{
  "n_layer": 15,
  "vocab_size": 14451,
  "positions": "alibi",
  "qk_norm": false,
  "grad_clip": 2.0,
  "schedule": "wsd",
  "final_lr_fraction": 0.05,
  "train_tokens": 173800000
}
MLP neurons of a small language model. Each row is named by its layer, matrix (up: input weights) and neuron, and shows model dimensions 32-95. Each number is 200 + 30 x the weight over its row's rms, rounded and kept within 0 to 999.
After each neuron's rows, "fires in" lists the words (lower case) most often at its 100 highest values on Wikipedia text that the model never trained on.

L2.up562,244,182,148,246,221,165,213,222,185,194,176,184,179,200,249,173,223,194,225,218,187,187,182,199,251,222,124,193,216,244,168,179,209,166,189,183,200,169,237,183,258,184,157,159,221,278,233,169,235,185,208,196,191,228,196,186,165,201,231,174,194,243,201,158
fires in: "a", "of", "the"

L9.up274,241,176,197,240,219,192,224,230,208,169,212,207,180,224,232,163,203,177,179,217,190,195,190,226,233,221,224,217,152,194,175,193,238,229,226,191,197,163,201,168,220,240,179,190,180,208,205,177,211,240,193,167,217,204,191,216,105,132,213,196,156,208,197,242
fires in: "are", "to", "can", "is", "could"

L2.up161,183,154,178,260,210,206,216,229,141,189,217,179,218,219,213,197,174,182,238,206,199,210,186,233,225,172,173,229,181,180,152,196,165,184,214,234,172,231,199,206,180,202,207,217,218,211,198,165,229,209,142,223,238,201,177,164,227,179,214,216,223,223,182,222
fires in: "the", "by", "under", "nominated"

L8.up417,248,153,172,210,185,228,237,213,234,202,194,230,215,255,230,184,239,203,212,213,189,242,191,246,201,207,252,144,226,209,184,187,203,222,274,176,206,234,182,232,251,173,200,222,136,203,219,147,164,283,178,196,176,195,185,185,186,230,210,149,173,213,198,184
fires in: "a"

L2.up419,242,176,201,244,207,211,165,176,232,179,232,119,187,190,213,200,141,146,172,239,180,194,193,208,216,185,216,269,196,155,189,199,223,170,185,183,219,153,190,190,184,221,178,202,201,211,217,260,166,210,162,200,206,145,224,174,168,138,219,244,227,229,199,200
fires in: "also", "can", "feature", "to", "for", "kong"

L2.up301,201,149,222,200,169,169,233,201,173,219,192,212,226,206,217,224,186,203,216,208,208,207,208,217,184,214,162,217,165,167,165,212,173,159,227,250,270,208,194,233,220,221,235,280,193,228,179,199,201,195,168,188,221,192,211,224,149,178,181,185,196,211,191,159
fires in: "the", "in", "from", "for", "under"

L4.up275,225,193,209,187,183,175,214,253,205,223,151,173,201,199,187,154,218,232,236,190,210,168,146,226,319,205,215,239,216,194,201,157,188,168,213,159,194,149,219,149,261,247,180,163,221,229,210,211,201,199,192,132,211,186,190,211,211,213,138,212,168,195,186,144
fires in: "a", "of", "were", "including", "being"

L2.up495,237,194,188,199,195,185,258,196,197,199,220,195,187,184,222,179,172,196,300,200,197,261,179,242,224,174,215,213,173,202,175,136,163,180,240,192,215,236,159,257,140,166,204,154,198,224,139,162,222,226,176,130,189,197,212,246,200,156,191,246,200,187,146,219
fires in: "the", "e"

L12.up6,200,188,192,212,187,226,224,213,270,183,221,198,215,221,221,155,242,215,249,210,222,147,197,281,259,186,207,212,208,201,201,203,199,169,200,275,217,203,210,160,136,259,182,229,218,197,172,126,189,227,137,234,196,163,214,189,216,148,170,193,167,228,209,212
fires in: "he", "maynard", "adams", "she"

L3.up546,223,213,201,169,206,177,222,234,194,156,204,266,186,159,264,161,168,233,286,209,178,223,176,221,213,264,238,194,205,167,162,176,252,143,173,226,193,151,221,224,196,221,208,192,225,163,156,195,219,240,181,189,227,218,205,200,200,150,141,156,195,220,225,183
fires in: "his", "he", "2", "3", "the"

L4.up285,209,172,218,215,204,217,229,215,189,134,195,210,204,189,216,94,231,259,246,154,222,264,181,217,226,231,232,258,154,201,199,199,179,187,245,184,205,235,214,186,249,176,217,216,205,141,215,148,247,183,228,223,221,254,251,204,209,149,185,190,196,199,206,219
fires in: "the", "in"

L4.up627,214,199,178,221,237,201,265,178,181,226,260,174,202,231,226,184,170,182,165,212,184,228,194,204,237,179,203,147,177,212,185,233,232,196,238,258,174,223,195,214,217,199,228,244,272,195,179,195,135,186,193,244,201,238,193,215,172,241,183,178,216,213,236,204
fires in: "the", "a", "by", "with"

L2.up76,170,158,199,191,206,213,249,182,195,169,190,223,209,242,245,190,223,222,249,229,225,185,155,190,248,188,177,247,217,157,143,185,186,187,245,237,178,189,193,226,213,151,173,255,185,190,168,184,170,214,234,288,213,188,236,186,210,194,183,154,208,216,176,190
fires in: "the", "his", "her"

L3.up130,194,231,179,219,219,243,257,196,205,175,183,201,235,247,198,130,223,277,234,199,262,220,203,168,224,221,237,210,168,223,209,195,171,173,243,182,146,171,202,247,216,197,261,169,215,194,149,203,258,186,207,250,199,153,213,239,147,217,182,191,204,197,204,200
fires in: "in", "january", "the", "signed", "during", "september"

L4.up367,224,203,177,215,186,207,187,190,239,166,162,192,191,220,248,174,199,187,231,195,149,229,177,196,288,214,226,221,163,188,224,228,212,232,231,234,212,202,217,222,196,183,236,246,229,212,200,200,140,171,170,176,216,226,213,224,181,217,156,213,149,148,231,211
fires in: "a"

L12.up157,264,175,232,235,196,189,173,190,244,154,180,237,202,243,207,158,184,254,257,202,140,170,177,227,208,177,210,191,208,231,200,161,202,190,221,196,239,224,188,180,237,225,214,219,184,200,211,266,186,192,183,153,261,190,159,216,234,153,172,178,229,180,227,247
fires in: "her", "has", "had", "his", "my"

L2.up385,222,214,221,155,198,251,213,193,148,197,189,172,189,219,238,196,192,197,167,210,246,236,189,202,203,226,200,221,152,193,224,165,216,235,200,246,173,207,173,188,203,216,199,212,187,189,138,263,190,207,142,263,196,211,200,150,116,219,194,177,163,241,178,160
fires in: "the", "to", "a", "fred"

L3.up57,226,179,219,156,209,218,202,252,244,176,256,216,266,258,231,216,177,198,238,252,169,175,149,225,221,179,215,174,186,192,219,128,239,204,190,207,191,235,150,165,199,208,197,249,263,200,177,219,167,198,155,155,215,191,215,202,194,137,238,147,219,210,177,198
fires in: "he", "then", "she", "not", "heme", "co"

L4.up363,196,195,163,206,208,210,198,195,199,217,192,191,189,182,226,123,179,195,188,188,188,210,179,221,211,256,230,231,169,183,178,235,159,255,186,220,235,183,204,165,241,181,205,147,238,120,105,171,208,205,160,212,202,248,192,212,234,190,194,148,229,248,212,220
fires in: "the"

L10.up489,219,229,192,228,155,185,210,248,257,200,206,181,205,163,213,196,194,195,167,244,166,167,174,188,201,291,239,223,186,219,228,161,180,221,202,217,180,195,166,181,216,217,195,242,172,196,182,213,244,237,185,192,208,187,195,211,150,153,191,206,226,192,251,174
fires in: "to", "not", "can", "may", "would", "they"

L3.up410,210,228,150,186,188,246,179,175,169,175,200,222,196,243,244,183,215,225,202,234,251,256,140,254,233,229,256,201,151,181,167,179,192,215,191,240,184,169,216,250,205,225,219,202,245,218,193,253,200,230,206,173,192,219,195,240,166,202,213,172,232,156,168,183
fires in: "the", "his", "to", "of"

L8.up629,186,207,219,200,227,166,244,205,240,202,217,173,197,227,224,195,174,230,233,200,179,171,205,232,248,169,218,207,181,185,199,179,219,221,236,244,179,222,210,199,197,246,168,207,155,185,202,199,193,220,162,181,194,165,214,239,167,180,161,164,221,235,183,274
fires in: "she", "they", "candi", "he"

L10.up233,200,197,182,213,240,193,230,213,201,241,177,202,249,171,235,135,174,192,166,216,187,234,181,199,254,168,194,223,174,253,199,185,220,230,247,196,131,137,213,254,207,227,221,246,203,201,247,228,181,213,216,215,248,186,153,179,156,171,207,119,150,223,221,215
fires in: "in", "high", "over"

L3.up397,204,170,198,182,218,244,207,220,177,221,168,198,230,231,238,176,186,220,167,245,216,228,201,156,244,226,151,237,173,230,178,201,209,197,282,219,209,202,222,217,239,222,180,162,239,234,197,223,204,193,218,267,213,238,191,215,198,155,171,205,166,205,220,177
fires in: "s", "her", "after", "she", "his", "a"

L3.up29,244,204,158,177,197,227,221,180,231,221,183,194,186,230,205,180,209,203,215,165,220,233,173,219,224,241,220,189,240,165,145,161,193,239,202,246,192,178,164,184,205,139,216,243,194,211,155,179,180,256,160,192,210,179,180,238,205,196,217,218,172,184,214,208
fires in: "the", "a", "american"

L8.up204,230,193,148,213,227,207,243,216,166,183,145,173,170,202,172,202,204,233,237,175,216,198,146,194,265,182,165,214,237,221,255,179,217,246,184,202,189,240,230,212,142,212,237,243,208,192,230,200,232,189,159,196,180,157,183,161,178,188,178,177,213,190,178,175
fires in: "in", "over", "of", "march"

L2.up488,203,194,246,247,150,185,294,264,191,194,225,168,234,200,147,193,217,181,182,206,241,267,188,202,215,195,228,196,209,189,154,175,163,154,277,231,204,152,234,221,155,202,204,220,187,240,193,198,195,183,156,223,221,166,226,230,178,221,180,186,181,206,187,180
fires in: "in", "into", "at", "through", "for", "to"

L8.up212,249,187,224,234,188,188,162,251,243,211,185,183,199,222,227,132,146,254,205,192,181,186,164,245,193,169,248,236,235,223,196,198,157,227,275,209,189,213,170,179,192,245,201,170,200,213,164,176,175,197,161,175,211,203,193,200,168,155,168,162,199,161,231,167
fires in: "a", "from", "e", "the", "as"

L12.up288,230,183,157,232,187,208,239,243,244,188,262,174,254,255,258,179,169,176,222,156,167,192,156,209,205,151,184,208,227,213,178,191,193,222,260,221,203,269,245,203,172,231,214,223,207,183,176,203,199,191,195,178,214,220,220,186,221,180,225,235,137,213,213,220
fires in: "a", "averaged"

L9.up340,190,186,115,151,245,176,234,192,177,213,200,172,176,244,233,126,203,202,190,194,216,212,166,224,251,193,280,187,196,169,150,147,221,202,195,181,221,157,202,199,224,196,177,171,183,197,239,209,227,223,230,239,196,226,144,213,197,188,222,172,148,199,182,196
fires in: "of", "in", "his", "to"

L12.up19,235,198,166,195,189,226,221,257,239,225,204,166,202,233,212,172,231,186,229,204,223,150,171,252,223,186,183,209,180,182,177,181,216,197,241,261,175,208,158,177,206,219,212,222,231,214,160,224,182,203,180,170,191,178,191,180,147,151,168,200,133,257,218,249
fires in: "he", "also", "who", "they"

L9.up295,201,201,226,239,222,208,242,210,193,232,150,215,177,145,168,175,202,191,152,217,229,247,174,197,245,189,209,213,223,230,247,198,226,236,265,179,192,189,170,228,174,194,203,258,210,190,216,197,194,202,187,190,183,239,207,228,155,191,181,233,166,226,212,222
fires in: "in", "into", "on", "of", "south"

L8.up244,215,185,193,182,274,240,238,196,157,155,168,205,207,207,153,179,210,254,223,191,224,179,171,248,216,181,130,186,203,199,211,191,182,206,194,182,187,196,223,221,147,255,242,223,225,227,209,204,219,176,128,258,214,217,203,203,184,168,160,161,194,170,167,185
fires in: "in", "march", "september", "released"

L2.up100,244,177,223,191,187,213,233,213,179,198,225,215,181,161,222,202,202,211,170,179,213,203,171,193,224,213,190,173,146,182,179,188,180,275,263,214,180,216,158,174,217,200,169,223,215,188,201,196,203,181,164,228,223,198,228,172,185,138,226,157,230,206,248,198
fires in: "the", "as", "previously", "another", "least", "a"

L3.up587,218,196,211,183,190,201,195,211,184,160,212,221,256,148,205,178,150,251,249,266,245,184,167,175,263,214,209,199,210,218,187,204,162,219,268,178,174,187,179,266,170,159,276,217,205,164,179,225,207,229,168,178,235,175,251,208,178,192,233,120,235,192,224,175
fires in: "for", "in"

L3.up147,190,163,238,193,200,235,258,203,228,178,203,240,195,216,195,185,186,243,229,199,189,238,143,259,256,210,199,250,137,164,207,224,161,183,232,237,158,205,231,214,236,142,206,220,171,142,179,176,208,237,218,210,200,197,236,197,253,212,169,176,182,201,182,251
fires in: "the"

L4.up578,249,165,188,190,200,200,191,198,211,215,155,212,187,249,190,228,185,274,235,180,226,186,114,240,239,183,236,180,216,184,186,141,216,253,250,205,187,231,202,195,233,241,244,197,188,167,224,173,200,246,252,152,192,208,206,209,244,194,203,144,170,204,225,253
fires in: "to", "would", "she", "they"

L8.up549,209,145,178,229,196,186,233,231,252,234,198,154,209,235,227,176,212,165,202,170,183,184,113,204,243,213,233,180,180,236,175,206,204,217,276,192,169,204,201,194,172,243,184,196,196,216,217,175,169,194,187,211,209,190,158,227,208,230,240,186,158,230,231,159
fires in: "a"